config.toml
num_hidden_layers = 13
hidden_size = 320
num_attention_heads = 5
num_key_value_heads = 5
head_dim = 64
intermediate_size = 1920
vocab_size = 16384
hidden_act = "tanh_gelu"
norm = "layernorm"
norm_place = "pre"
norm_eps = 1e-05
positions = "learned"
qk_norm = false
attn_scale = 0.125
bias = "all"
tie_word_embeddings = true
parallel_block = false
init = "normal"
init_std_qkv = 0.025
init_std_o = 0.00491
init_std_up = 0.025
init_std_down = 0.00491
optimizer = "muon_variant"
learning_rate = 0.012
lr_mult_o = 3.0
lr_mult_down = 3.0
beta1 = 0.93
lr_head = 0.0075
warmup_steps = 200
schedule = "wsd"
decay_fraction = 0.354
decay_shape = "linear"
final_lr_fraction = 0.02
batch_tokens = 131072
max_seq_len = 512
doc_mask = true
train_tokens = 470300000
max_steps = 3589
dataset = "wikipedia_en"
MLP neurons of a small language model. Each row is named by its layer, matrix (up: input weights) and neuron, and shows model dimensions 64-191. Each number is 50 + 12 x the weight over its row's rms, rounded and kept within 0 to 99.
After each neuron's rows, "fires in" lists the words (lower case) most often at its 100 highest values on Wikipedia text that the model never trained on.

L3.up594:59 30 45 67 66 67 42 49 56 51 31 54 60 54 26 44 31 62 53 57 38 37 58 61 44 55 48 47 49 30 46 55 35 75 43 54 42 50 53 55 69 59 47 48 30 51 38 63 52 37 38 46 75 67 53 54 59 50 67 47 31 43 50 50 43 40 55 55 79 41 46 44 39 79 38 34 50 69 30 65 59 54 60 30 58 48 56 47 66 52 48 67 67 51 40 46 33 75 29 51 64 64 39 45 59 52 49 44 42 44 76 38 53 49 32 62 40 48 47 70 56 50 59 47 58 58 61 72
fires in: "living", "of", "from", "was"

L5.up482:33 50 52 48 62 65 57 56 54 38 37 63 46 43 35 48 36 66 46 58 40 47 71 23 29 35 47 54 44 64 33 52 61 48 41 65 42 52 36 55 40 49 49 35 46 40 56 47 48 43 37 25 66 48 44 49 52 40 38 43 41 47 39 58 65 50 51 66 56 70 38 71 32 64 54 48 52 53 39 58 33 71 63 55 73 28 43 54 64 59 58 59 62 46 56 39 57 52 49 52 43 42 43 54 50 67 57 53 46 48 29 36 59 57 61 57 51 70 42 53 32 55 61 52 45 57 54 51
fires in: "1", "0", "6", "4", "2", "8"

L3.up379:55 45 36 43 46 56 38 41 58 57 40 59 73 47 58 68 63 50 44 56 39 43 39 34 41 41 40 53 50 72 66 54 37 45 41 53 68 55 64 54 44 54 48 45 48 42 45 53 72 61 65 29 63 19 43 41 70 55 50 34 65 50 41 42 46 31 57 51 32 53 58 68 44 46 31 38 43 44 50 32 57 60 52 68 62 58 47 50 58 69 41 51 44 46 61 41 66 56 41 46 59 44 55 24 44 42 35 52 35 45 52 36 50 46 39 37 44 75 52 77 56 42 56 69 58 36 47 60
fires in: "for", "from", "with", "degree", "of", "in"

L5.up1808:81 48 39 66 49 65 35 58 41 30 41 77 34 54 62 48 40 47 50 46 57 53 50 54 53 64 57 70 45 03 60 53 48 62 39 30 29 53 45 38 65 46 45 47 66 53 65 65 40 64 67 50 33 43 52 38 53 51 59 60 46 48 39 63 46 32 35 51 66 51 62 57 63 28 69 54 29 44 37 51 75 48 59 55 52 46 50 42 52 29 46 58 47 25 46 26 56 45 35 40 52 63 42 22 41 64 58 44 45 49 54 22 58 59 66 53 39 51 61 47 62 54 67 51 39 43 57 67
fires in: "the", "in", "raed"

L3.up1388:53 27 54 48 53 54 71 58 46 50 30 44 44 40 55 41 61 50 53 64 35 35 56 65 58 73 47 61 61 49 44 70 39 78 31 60 51 51 44 38 59 58 52 39 52 43 32 22 53 45 34 66 57 36 32 43 39 54 23 39 49 52 57 43 54 39 43 54 39 59 42 28 43 60 67 46 45 41 48 20 56 60 67 66 46 63 35 47 50 41 54 57 68 60 52 49 56 40 60 46 52 47 45 45 38 40 33 63 59 62 57 38 42 21 57 61 56 45 39 43 75 52 55 58 59 33 51 36
fires in: "in", "after", "to", "for"

L5.up580:46 37 68 29 49 70 54 69 61 42 37 55 42 38 35 36 53 38 52 49 36 51 53 63 68 65 26 37 57 70 61 45 28 56 53 53 57 67 38 60 67 50 45 32 31 61 37 54 35 86 59 49 39 47 50 47 57 50 53 25 62 51 28 73 60 42 50 38 67 41 55 66 59 53 52 37 48 61 75 83 43 49 52 61 66 44 42 18 70 53 63 39 57 55 50 52 53 67 55 66 46 66 46 43 61 33 59 30 54 60 53 35 50 26 48 71 42 52 54 36 55 56 62 52 64 41 60 60
fires in: "made", "make", "making", "some", "no", "the"

L7.up1067:60 54 48 33 47 41 40 41 53 42 56 63 57 65 60 34 52 31 27 48 09 64 35 55 53 54 42 59 45 73 39 42 67 53 50 40 38 56 68 64 45 62 58 59 58 41 32 50 55 54 53 54 45 34 59 41 34 24 69 45 35 41 40 53 40 63 72 76 44 37 53 62 53 64 62 40 34 36 44 58 64 36 63 63 52 54 51 68 35 50 53 48 43 45 65 51 44 57 55 49 49 43 63 69 63 61 29 56 78 38 39 58 34 47 50 54 52 61 09 71 69 57 54 43 59 40 49 74
fires in: "the", "for", "his", "her", "this"

L7.up259:64 53 54 22 57 35 58 59 39 39 61 48 47 40 39 70 33 59 26 48 53 61 35 64 32 48 57 26 38 48 45 36 43 77 63 52 58 49 46 64 55 64 45 43 48 74 49 63 55 61 30 38 36 46 55 57 65 56 54 65 54 42 49 37 51 39 62 43 55 31 63 33 54 33 38 63 65 45 53 53 55 41 50 52 47 51 60 48 37 35 52 62 54 49 66 54 36 38 75 72 69 60 55 48 40 36 40 32 47 55 50 50 68 38 60 43 37 29 57 41 49 49 52 51 43 32 59 60
fires in: "3", "4", "michael", "all"

L5.up127:43 55 47 55 70 45 65 32 68 39 36 52 31 59 74 41 60 50 57 40 50 42 60 48 57 43 50 39 63 53 48 56 59 55 51 45 58 60 59 48 56 82 40 48 51 52 32 41 61 55 42 64 64 38 49 50 46 61 42 31 38 43 56 66 62 44 50 52 55 58 58 41 74 49 63 36 55 44 48 51 63 59 34 38 41 56 39 54 56 41 54 41 50 37 68 67 34 61 25 34 40 16 46 38 54 82 41 38 41 75 46 60 50 40 64 51 66 42 64 46 42 44 61 57 30 63 50 23
fires in: "these", "of", "two", "the", "same", "later"

L3.up1889:68 31 63 45 48 51 56 66 57 36 39 78 83 57 64 49 60 46 58 44 47 44 49 52 59 45 41 37 64 42 48 55 40 55 61 68 57 36 46 39 65 54 57 60 43 49 35 49 59 76 47 42 65 48 50 46 89 35 49 67 56 28 61 59 49 54 45 69 56 18 45 44 45 44 53 40 52 34 33 36 28 61 65 70 34 60 65 48 58 58 42 29 42 43 66 29 48 22 63 49 52 44 48 32 70 30 56 65 60 82 75 61 48 52 42 60 50 43 62 34 54 63 38 52 39 41 46 70
fires in: "the", "on", "to", "that", "in", "subcommittee"

L5.up1696:53 40 37 35 49 62 62 48 69 61 39 40 58 46 45 45 57 66 54 42 42 44 35 58 52 63 21 55 61 49 67 68 38 65 21 62 04 52 48 38 51 54 40 54 49 50 39 80 43 26 38 55 51 63 35 47 57 53 59 49 37 50 49 72 54 47 34 49 64 73 56 81 45 36 52 49 54 49 54 54 34 41 66 51 43 57 54 31 44 36 73 57 45 49 48 46 39 32 48 66 60 28 30 56 33 42 55 52 61 48 44 80 57 52 48 61 46 43 39 26 49 51 56 30 56 42 43 40
fires in: "the", "to", "in", "from", "into", "through"

L3.up1116:52 56 53 45 63 64 47 42 66 58 36 55 54 60 59 44 29 57 60 42 50 69 40 46 48 44 73 47 46 28 56 56 79 52 40 69 48 50 39 46 80 69 55 60 62 42 39 36 32 38 50 32 43 57 76 43 35 35 35 66 45 63 73 67 59 46 55 56 58 59 53 76 65 73 51 50 43 55 28 55 46 62 65 54 60 43 52 46 50 64 64 41 78 55 62 39 58 53 50 44 62 49 53 41 69 47 44 28 38 75 40 51 59 48 71 48 42 42 25 55 55 44 52 45 56 65 29 44
fires in: "4", "5", "1", "6", "2", "9"

L3.up539:39 57 65 40 45 35 43 34 50 74 43 57 46 45 52 41 49 31 55 35 48 74 52 56 28 28 57 33 46 30 34 58 46 42 55 58 36 39 48 37 57 64 47 64 61 51 31 49 51 77 60 50 61 52 67 54 50 50 56 29 60 53 52 30 59 49 54 22 57 52 52 52 51 40 57 63 70 48 45 64 57 62 36 51 49 37 43 35 50 52 51 45 51 47 83 61 53 64 60 25 60 30 35 42 25 51 61 46 47 51 48 70 39 62 73 41 63 37 33 46 62 56 53 23 63 52 57 61
fires in: "this", "one", "such", "those", "that", "same"

L3.up1596:48 58 49 52 61 64 55 29 66 45 45 56 42 71 42 59 49 59 42 57 47 57 46 50 49 55 33 38 52 46 46 82 45 42 37 52 48 74 38 43 67 50 38 53 53 51 48 48 38 45 68 73 56 37 53 51 38 63 53 39 39 49 68 51 37 63 22 60 53 45 47 50 53 59 42 54 26 42 63 51 50 57 43 26 46 48 67 24 66 52 35 68 56 53 49 52 62 37 49 59 43 62 57 30 24 51 58 59 25 53 36 60 57 38 53 43 45 36 49 50 58 41 33 63 36 60 63 37
fires in: "the", "was", "to", "is", "a"

L5.up1163:47 52 45 67 53 42 50 38 56 58 80 59 69 62 48 62 56 62 70 56 43 42 63 71 25 65 26 51 41 62 66 75 47 58 48 47 73 34 61 31 66 73 54 38 60 69 42 44 53 41 65 55 67 40 66 53 64 54 75 45 47 53 31 52 37 56 46 47 42 47 48 51 60 70 61 37 51 49 55 63 55 77 65 31 30 32 47 57 64 55 62 36 44 34 68 53 40 40 61 60 59 42 48 34 33 59 45 42 25 64 47 52 36 59 57 37 40 25 52 52 48 27 45 74 39 40 53 41
fires in: "and", "to", "or", "the", "in"

L3.up1549:25 43 58 46 58 34 33 50 45 46 51 64 67 49 36 27 27 47 66 30 31 47 40 30 49 56 51 56 42 51 44 53 26 46 59 52 64 51 37 75 54 22 50 62 47 40 43 48 45 57 55 70 38 16 75 42 67 52 35 65 63 69 44 45 55 46 35 53 56 47 41 54 60 39 50 53 46 71 68 36 46 52 60 68 50 51 56 43 34 55 35 52 45 59 47 33 58 57 75 57 48 48 52 32 66 47 56 68 41 47 46 59 36 48 56 56 28 45 53 48 61 61 45 60 47 53 46 54
fires in: "how", "who", "to", "the", "which", "that"

L5.up849:45 42 44 44 44 30 28 56 53 60 51 45 41 64 46 62 50 52 46 41 31 43 52 43 44 63 26 33 61 47 50 40 45 61 45 52 42 60 40 66 52 60 75 53 62 78 31 43 56 38 43 44 47 46 48 57 32 55 40 52 42 50 37 65 70 76 36 47 52 56 87 39 64 56 56 38 56 65 66 52 61 49 40 70 55 43 28 31 46 56 67 59 45 48 56 39 50 69 19 51 46 42 59 60 65 44 43 36 34 33 57 47 70 47 60 48 49 56 61 47 61 42 51 61 55 68 39 50
fires in: "and", "the"

L3.up1171:59 58 47 60 44 41 47 54 53 29 54 67 54 34 44 55 63 24 52 43 34 55 48 26 38 37 49 38 50 25 43 36 42 50 59 52 45 48 30 60 47 44 60 52 62 63 50 40 63 48 68 42 50 46 46 59 37 55 52 60 38 61 57 69 55 57 75 63 58 29 57 53 52 62 46 47 43 55 65 29 43 60 50 56 47 52 58 73 39 40 35 65 32 49 38 43 43 55 56 29 38 59 47 56 43 64 40 53 41 66 49 64 47 55 66 48 29 39 64 37 53 49 43 65 48 58 28 47
fires in: "of", "the", "to", "on"

L5.up1369:70 63 57 45 44 46 38 48 42 37 31 35 47 67 53 35 61 65 44 37 16 44 41 36 51 50 51 44 37 44 53 51 53 55 44 46 47 43 42 48 52 50 66 43 65 33 35 54 49 65 63 62 37 39 51 49 59 39 32 58 50 40 68 22 42 42 43 49 39 55 28 46 49 48 52 59 55 35 59 60 59 47 57 36 67 43 48 58 49 42 49 61 45 35 65 38 52 57 61 42 41 22 52 58 42 62 59 65 12 67 55 58 37 30 47 48 51 49 56 50 54 74 52 56 54 32 36 66
fires in: "the", "a", "to", "its", "was"

L5.up899:65 43 43 45 58 40 69 80 40 51 27 70 39 49 61 76 49 40 41 47 41 48 61 42 56 63 45 22 31 63 62 49 51 62 49 45 47 42 68 48 59 57 23 27 58 67 46 53 62 37 51 42 49 17 57 74 44 38 46 48 65 59 40 66 52 57 44 54 55 64 44 56 45 64 55 54 54 34 42 57 52 48 50 47 51 41 60 56 32 39 53 56 56 45 44 33 48 39 48 50 54 76 49 30 58 69 48 56 49 31 54 52 50 56 59 66 39 59 60 46 62 41 41 58 51 50 35 33
fires in: "2", "rzav", "4", "3", "1", "6"

L3.up483:37 32 63 76 52 50 54 39 57 45 51 55 71 48 42 55 55 38 26 41 32 49 56 55 43 46 32 42 51 40 58 61 34 51 65 41 33 36 43 42 58 52 41 57 58 72 29 44 46 50 87 61 42 33 69 42 46 45 49 50 34 65 48 67 53 48 60 65 35 47 56 59 40 46 33 53 23 47 41 26 73 59 69 56 28 40 65 72 41 51 43 61 59 53 36 43 45 43 46 66 51 65 54 45 45 59 44 34 52 30 46 53 54 45 43 41 51 40 60 25 52 38 44 44 64 60 53 55
fires in: "to", "the", "a"

L3.up656:50 58 69 50 48 53 56 57 67 44 52 45 50 33 55 47 66 49 35 69 55 54 58 36 50 20 50 62 63 59 54 60 68 70 48 47 41 47 52 40 76 61 46 50 55 48 36 33 54 64 54 70 51 52 63 50 52 56 36 60 60 61 54 48 37 39 57 28 55 53 44 48 63 42 43 53 60 51 56 46 56 18 52 48 52 43 80 41 49 45 37 54 35 48 54 65 37 41 56 57 46 39 53 31 59 69 76 35 46 55 44 55 60 39 41 65 69 35 32 51 43 39 66 62 62 41 43 45
fires in: "for", "the", "a", "makeup", "them"

L7.up637:61 51 31 61 60 50 49 28 52 33 53 25 54 69 51 49 45 40 25 34 54 40 35 60 49 65 73 44 52 23 52 75 51 54 44 56 37 32 52 39 61 49 41 43 65 31 43 49 48 43 32 39 53 47 33 55 67 60 65 63 51 52 30 51 16 48 52 56 37 42 47 55 56 41 50 61 54 46 45 49 40 73 48 55 54 65 30 52 50 45 66 57 52 25 31 36 48 56 44 20 40 62 44 33 51 83 60 48 38 55 34 55 38 57 57 35 49 60 76 63 43 77 64 65 51 42 46 43
fires in: "the", "in", "this", "all", "s"

L5.up1242:57 61 28 35 54 67 73 65 23 64 67 52 43 52 42 39 51 53 39 58 55 60 30 56 47 58 52 59 36 46 54 42 60 48 44 53 54 41 32 50 52 55 59 71 43 38 52 72 38 26 33 50 53 51 35 46 56 52 38 57 45 50 38 54 37 58 53 48 65 48 39 38 52 38 66 50 56 69 56 51 55 50 56 55 53 33 51 57 49 56 50 60 52 50 49 46 59 44 51 34 39 56 32 45 27 53 37 47 41 46 41 62 83 38 61 55 39 42 51 49 53 73 68 36 64 71 43 54
fires in: "the", "to", "since", "in", "of"

L5.up760:68 42 53 69 38 65 52 51 45 13 61 33 60 36 47 72 50 49 56 55 57 55 47 35 33 54 56 56 23 48 48 54 54 76 55 69 63 51 45 62 56 38 34 48 61 56 62 58 38 47 59 50 57 24 57 43 63 39 41 61 54 62 41 43 40 43 49 62 32 44 33 61 57 54 48 57 48 41 61 57 60 58 42 54 37 42 50 49 27 34 52 53 43 40 42 47 45 61 27 52 53 56 54 47 48 52 66 41 59 54 62 57 44 51 45 52 81 66 47 51 68 38 37 33 57 42 66 42
fires in: "he", "his", "film", "that", "as", "father"

L5.up676:42 62 75 41 57 54 70 57 70 39 47 37 48 50 45 61 62 52 49 59 49 62 61 67 34 51 48 51 64 56 62 56 42 53 64 54 50 67 46 49 64 49 44 65 57 58 54 46 30 40 48 67 71 46 49 70 37 65 54 71 61 57 65 62 54 36 37 62 51 54 30 60 58 60 54 31 49 76 68 45 45 68 55 44 50 56 46 48 61 50 30 77 51 30 66 43 49 37 59 46 62 42 49 58 63 59 35 44 64 54 40 35 47 47 38 60 56 41 64 43 37 40 43 62 64 43 26 28
fires in: "the", "on", "in", "a", "any"

L5.up1610:58 73 53 36 38 56 61 38 52 53 61 64 53 66 25 44 56 47 51 43 41 59 54 43 65 35 38 36 44 51 18 59 46 58 30 62 46 46 49 56 56 78 52 51 44 82 45 48 48 43 56 62 70 55 48 38 50 52 49 52 72 42 50 35 41 58 36 77 57 53 45 56 65 51 73 35 47 16 50 51 64 60 50 42 50 57 38 33 60 61 63 43 68 66 47 64 59 45 57 56 58 50 50 50 47 39 72 50 32 53 33 62 54 23 67 61 56 46 44 60 55 68 65 42 48 44 63 68
fires in: "this", "a", "one", "an", "that", "another"

L3.up92:59 68 39 38 36 68 55 42 48 45 54 46 53 54 42 38 61 39 48 38 51 52 20 50 38 56 45 43 40 38 43 55 81 54 43 39 66 29 72 47 62 50 59 54 45 49 48 54 68 60 64 42 63 51 49 68 19 58 49 62 59 78 68 58 57 70 55 52 34 41 67 43 72 66 62 37 28 38 59 56 31 35 40 59 71 19 46 63 71 49 65 48 54 29 56 48 40 60 58 61 47 65 49 50 44 45 50 42 59 53 59 48 45 51 46 44 54 36 55 46 57 58 45 49 61 67 31 37
fires in: "of", "the"

L3.up474:43 45 47 48 65 57 72 53 66 61 33 70 37 52 33 35 41 46 53 52 59 54 53 42 44 62 50 46 44 64 37 62 50 56 51 52 55 70 77 50 74 55 33 49 52 77 54 40 46 53 58 66 69 73 50 69 63 69 33 50 62 41 74 61 19 53 73 58 73 58 50 38 54 64 32 55 48 48 47 69 50 54 62 55 44 35 30 62 44 56 44 73 53 41 49 44 48 37 41 60 48 56 74 73 45 72 62 61 39 47 20 21 49 44 49 40 50 48 66 46 54 46 49 49 26 28 41 53
fires in: "and", "living", "races", "was", "prison", "race"

L7.up370:66 60 69 58 55 52 63 78 63 53 22 82 45 46 36 41 54 55 32 45 62 46 37 59 46 55 36 50 40 54 51 47 85 57 46 49 74 45 16 50 51 52 51 55 56 41 60 64 61 64 47 59 43 48 52 28 45 30 40 52 42 43 61 62 69 37 49 64 44 11 47 41 55 55 47 66 70 49 62 21 57 41 59 29 45 67 36 48 45 59 40 54 38 47 33 37 63 60 42 56 65 73 39 42 42 48 42 63 73 67 69 60 53 38 46 60 51 56 17 60 49 29 47 48 29 63 46 64
fires in: "to", "of", "the", "for", "was"

L7.up451:60 31 53 47 43 56 49 51 57 57 45 54 35 64 41 53 64 67 50 44 42 40 47 51 48 51 67 38 50 35 63 51 68 63 62 74 32 48 43 52 47 51 49 51 73 51 30 20 47 48 48 52 36 40 53 58 79 42 49 45 44 50 41 66 75 50 46 50 57 50 38 42 57 59 47 55 58 51 40 55 61 67 63 46 53 45 39 43 53 70 46 52 61 40 22 61 64 22 34 45 41 77 70 35 58 36 51 34 50 44 40 47 62 38 74 45 47 50 56 37 20 68 50 53 60 56 53 64
fires in: "0", "2", "3", "4", "6", "thor"

L3.up1798:64 54 49 30 46 49 41 43 61 65 51 48 51 60 61 32 55 69 49 42 56 46 31 34 50 52 42 51 51 43 58 62 38 55 45 39 37 49 40 63 70 72 44 61 54 42 36 38 38 49 57 48 75 42 53 66 69 35 35 71 42 68 47 35 29 34 62 52 61 43 48 72 58 47 48 57 73 41 37 37 30 53 59 56 69 34 47 55 47 39 62 55 59 44 31 43 44 49 37 30 55 45 42 61 64 46 38 55 45 18 47 27 37 51 62 61 60 53 60 65 61 55 47 47 65 41 62 45
fires in: "for", "of", "from", "in", "who", "american"

L5.up1584:54 59 60 50 47 51 58 61 46 45 42 50 46 43 28 72 57 45 47 61 60 29 51 43 51 34 56 61 34 46 33 56 51 37 21 48 56 53 49 46 43 44 34 48 40 37 40 42 59 38 46 34 65 41 53 59 53 45 40 56 30 44 71 48 64 55 35 46 52 73 40 54 60 64 64 76 46 56 62 36 48 51 36 47 20 41 58 63 49 57 56 59 56 48 52 05 48 68 50 27 34 55 71 44 51 57 31 49 58 52 45 72 79 41 72 50 48 60 39 53 38 47 44 41 72 62 59 32
fires in: "3", "5", "4", "2", "6", "8"

L3.up254:40 38 49 49 34 51 59 76 44 53 66 70 36 37 41 50 45 58 39 44 44 59 22 42 65 21 61 50 31 46 28 41 51 51 47 38 38 37 57 55 47 53 48 55 59 34 57 44 58 39 58 53 65 57 38 42 42 54 35 55 72 24 60 47 53 62 53 42 34 47 42 27 71 41 33 53 55 34 43 28 43 39 36 65 53 43 61 32 70 36 53 44 60 63 57 53 48 50 47 65 39 67 49 54 59 47 57 55 54 86 43 67 65 59 69 52 44 59 39 47 34 46 39 50 64 61 32 43
fires in: "the", "which", "that", "former"

L5.up694:52 58 38 53 53 64 74 38 57 62 57 60 75 58 48 50 69 57 72 57 43 18 39 49 65 46 54 50 53 32 50 46 47 42 37 49 59 59 40 59 58 42 30 38 52 52 43 54 62 62 48 74 68 62 44 54 31 54 45 63 57 17 51 44 51 61 44 66 69 55 45 29 41 40 54 49 44 37 34 54 51 66 46 61 24 43 44 67 47 61 54 78 46 57 52 49 58 40 43 55 39 66 47 44 30 43 42 58 52 75 47 35 37 44 67 52 42 34 71 54 50 51 52 95 57 54 50 43
fires in: "of", "to", "de", "in", "d"

L7.up82:65 41 41 48 44 54 48 47 39 58 45 44 45 54 58 70 61 37 34 38 62 54 45 56 43 33 53 56 28 54 21 62 48 39 59 69 44 63 54 51 64 53 57 55 46 55 41 71 67 26 39 56 38 45 39 59 50 47 39 63 44 59 54 35 48 38 38 48 48 51 51 50 74 59 45 33 48 49 58 68 75 76 38 52 18 34 56 45 75 57 51 44 49 54 53 34 61 38 47 32 51 35 60 72 38 63 64 48 57 57 69 30 54 58 50 59 66 55 47 34 42 48 41 44 81 40 40 47
fires in: "that", "by", "this", "their", "his", "on"

L7.up1117:59 65 51 55 40 37 40 54 47 52 35 47 53 56 70 46 40 48 27 55 71 48 39 50 41 70 56 40 32 51 52 61 61 47 50 60 85 48 40 65 49 59 45 63 58 57 42 30 44 64 32 71 31 40 63 53 41 48 42 68 32 55 64 37 36 63 69 69 36 65 42 50 50 40 48 36 71 40 65 39 63 63 69 28 39 35 77 42 44 43 64 66 65 51 39 39 56 53 57 32 42 30 46 60 37 51 69 44 59 52 36 53 44 51 50 48 48 51 46 47 49 47 44 38 49 62 63 66
fires in: "the", "in", "and", "to"

L3.up1730:68 61 58 36 39 75 28 58 38 37 48 60 67 48 33 32 55 48 50 46 39 41 29 55 37 77 47 85 49 69 27 58 59 49 49 36 41 87 48 46 29 61 54 48 44 45 55 35 74 47 40 59 55 36 34 46 49 36 76 23 19 48 58 64 47 61 55 38 57 47 45 46 43 66 73 32 56 37 55 49 42 36 63 46 48 58 52 33 38 51 59 62 75 52 59 65 44 47 51 43 36 66 52 51 68 39 65 52 52 63 47 50 49 28 63 43 56 71 44 65 58 59 52 22 54 45 52 34
fires in: "league", "made", "season", "no", "for", "that"

L3.up792:60 40 64 61 41 47 60 60 41 59 36 43 61 40 32 39 33 41 50 40 76 43 38 35 59 60 52 40 68 35 41 64 53 41 44 70 24 50 27 42 58 60 52 75 61 42 52 41 41 62 38 48 45 58 38 66 55 42 42 58 66 52 64 38 53 42 54 48 52 57 35 47 29 39 50 60 51 28 37 63 52 57 56 68 65 50 37 52 53 66 30 69 48 43 40 60 63 44 51 40 60 53 51 32 53 56 45 50 24 62 31 28 58 48 34 50 19 55 43 61 62 81 44 55 65 52 48 36
fires in: "for", "the", "in", "until"

L7.up1508:34 57 37 52 46 51 50 71 62 31 35 57 57 38 55 45 64 54 45 61 55 36 46 68 46 61 45 51 23 51 65 72 61 70 44 63 49 50 46 51 60 51 54 48 57 55 36 28 49 52 48 54 50 46 51 64 57 43 61 38 55 50 75 44 54 40 42 53 57 31 57 36 53 34 57 28 51 40 52 34 52 60 60 49 63 60 45 82 57 52 46 65 55 49 67 30 50 45 54 30 54 35 45 39 57 57 52 75 49 71 58 40 40 40 69 71 62 47 32 57 41 19 83 67 62 71 65 34
fires in: "in", "of"

L3.up615:41 55 63 39 63 50 54 69 56 67 25 60 64 57 50 49 64 45 50 48 47 40 48 46 45 54 52 58 57 76 45 53 58 48 60 45 52 51 58 62 67 43 69 48 37 64 41 41 54 41 35 55 64 40 42 63 57 62 54 65 60 44 53 52 54 22 40 74 46 54 74 58 49 45 50 31 40 41 58 61 68 72 58 52 47 27 39 46 38 57 57 44 55 42 57 49 51 37 53 42 25 41 54 31 65 21 38 75 48 57 40 59 70 31 46 50 58 35 41 52 45 58 50 67 52 37 49 15
fires in: "that", "of", "from", "for", "the", "waiting"

L5.up709:56 66 58 44 53 60 37 47 65 60 61 72 49 52 45 64 54 50 25 40 49 47 67 31 51 61 32 37 31 27 48 60 65 70 61 51 55 66 49 62 64 62 37 36 40 44 50 16 63 31 54 31 76 30 66 48 60 44 39 63 47 50 51 36 58 46 40 50 72 54 54 55 44 33 35 50 50 70 68 32 40 63 59 61 49 53 54 48 54 56 53 44 34 48 50 35 70 45 40 61 44 47 46 55 63 56 52 74 45 61 24 53 42 62 37 41 54 37 60 54 51 47 57 57 52 57 66 34
fires in: "to", "of", "in", "with", "by"

L3.up1569:42 40 53 65 55 75 46 28 56 56 56 39 50 56 47 43 47 47 58 50 43 42 64 53 37 42 55 40 50 68 60 40 37 43 52 47 46 79 39 61 55 52 39 61 50 49 53 53 61 53 06 63 70 51 25 54 60 53 49 40 38 57 58 56 47 66 60 47 51 52 34 33 46 59 37 26 53 52 32 56 39 56 58 61 47 47 39 30 48 35 49 57 53 45 44 58 67 38 52 67 56 62 36 45 36 55 50 55 65 44 48 56 63 42 51 57 66 58 55 46 51 57 63 49 60 40 35 41
fires in: "in", "from", "a", "of", "an"

L5.up1117:27 52 14 57 39 22 50 53 53 33 39 70 59 29 31 55 46 39 57 35 45 47 60 29 43 33 59 44 52 52 54 67 47 46 54 61 41 53 29 38 68 58 36 32 59 51 45 58 48 34 32 52 74 57 28 36 54 47 42 34 66 48 27 47 39 51 49 49 45 62 48 47 46 56 66 63 61 46 36 64 73 47 48 49 27 37 58 34 37 53 45 45 49 49 49 54 69 41 48 50 62 82 46 24 72 60 62 66 51 45 23 62 59 36 35 47 39 43 41 41 54 51 50 38 51 45 69 65
fires in: "4", "6", "5", "3", "0", "2"

L3.up666:26 63 38 56 39 27 43 59 43 68 51 66 50 41 36 55 54 41 42 59 17 44 54 56 50 52 45 44 55 47 49 50 33 56 31 65 49 34 60 64 55 40 49 53 51 27 41 62 23 17 50 63 40 45 41 33 41 26 37 52 51 67 57 67 68 41 47 48 51 69 39 35 63 41 29 55 62 60 66 22 57 39 61 52 36 63 46 58 51 36 45 72 32 53 41 50 26 59 62 69 46 70 57 48 71 45 49 28 52 46 59 47 52 70 48 69 44 33 53 46 57 41 47 46 62 56 54 57
fires in: "the", "to", "a", "race"

L5.up312:59 73 48 52 54 37 59 41 60 45 45 58 39 53 42 45 56 57 64 53 33 60 59 67 59 40 27 31 19 76 49 56 54 55 42 45 66 54 57 45 30 52 64 52 62 55 27 55 47 34 59 52 58 43 64 63 52 48 51 43 75 56 51 64 60 75 52 41 48 41 51 48 33 82 55 32 60 36 54 38 56 71 65 36 32 46 25 60 47 70 74 42 42 49 53 43 36 61 59 63 69 51 34 53 47 68 52 48 34 48 20 61 62 63 55 52 45 43 58 43 70 33 46 75 58 53 55 52
fires in: "the", "and", "with", "to", "as", "of"

L5.up1885:64 74 32 63 40 22 50 27 53 59 50 42 63 42 52 57 46 51 36 57 43 51 42 50 56 52 41 41 72 63 52 40 43 62 57 28 51 47 49 65 63 44 69 50 70 43 51 33 56 29 46 78 56 43 56 53 47 54 33 54 65 56 49 28 58 63 39 41 41 40 60 55 57 57 51 29 62 61 79 44 27 44 51 61 55 49 44 70 56 26 35 60 32 51 45 45 48 62 32 51 56 54 54 54 49 42 44 70 31 52 58 28 53 41 45 50 25 39 48 59 46 62 43 53 48 68 67 63
fires in: "and", "further"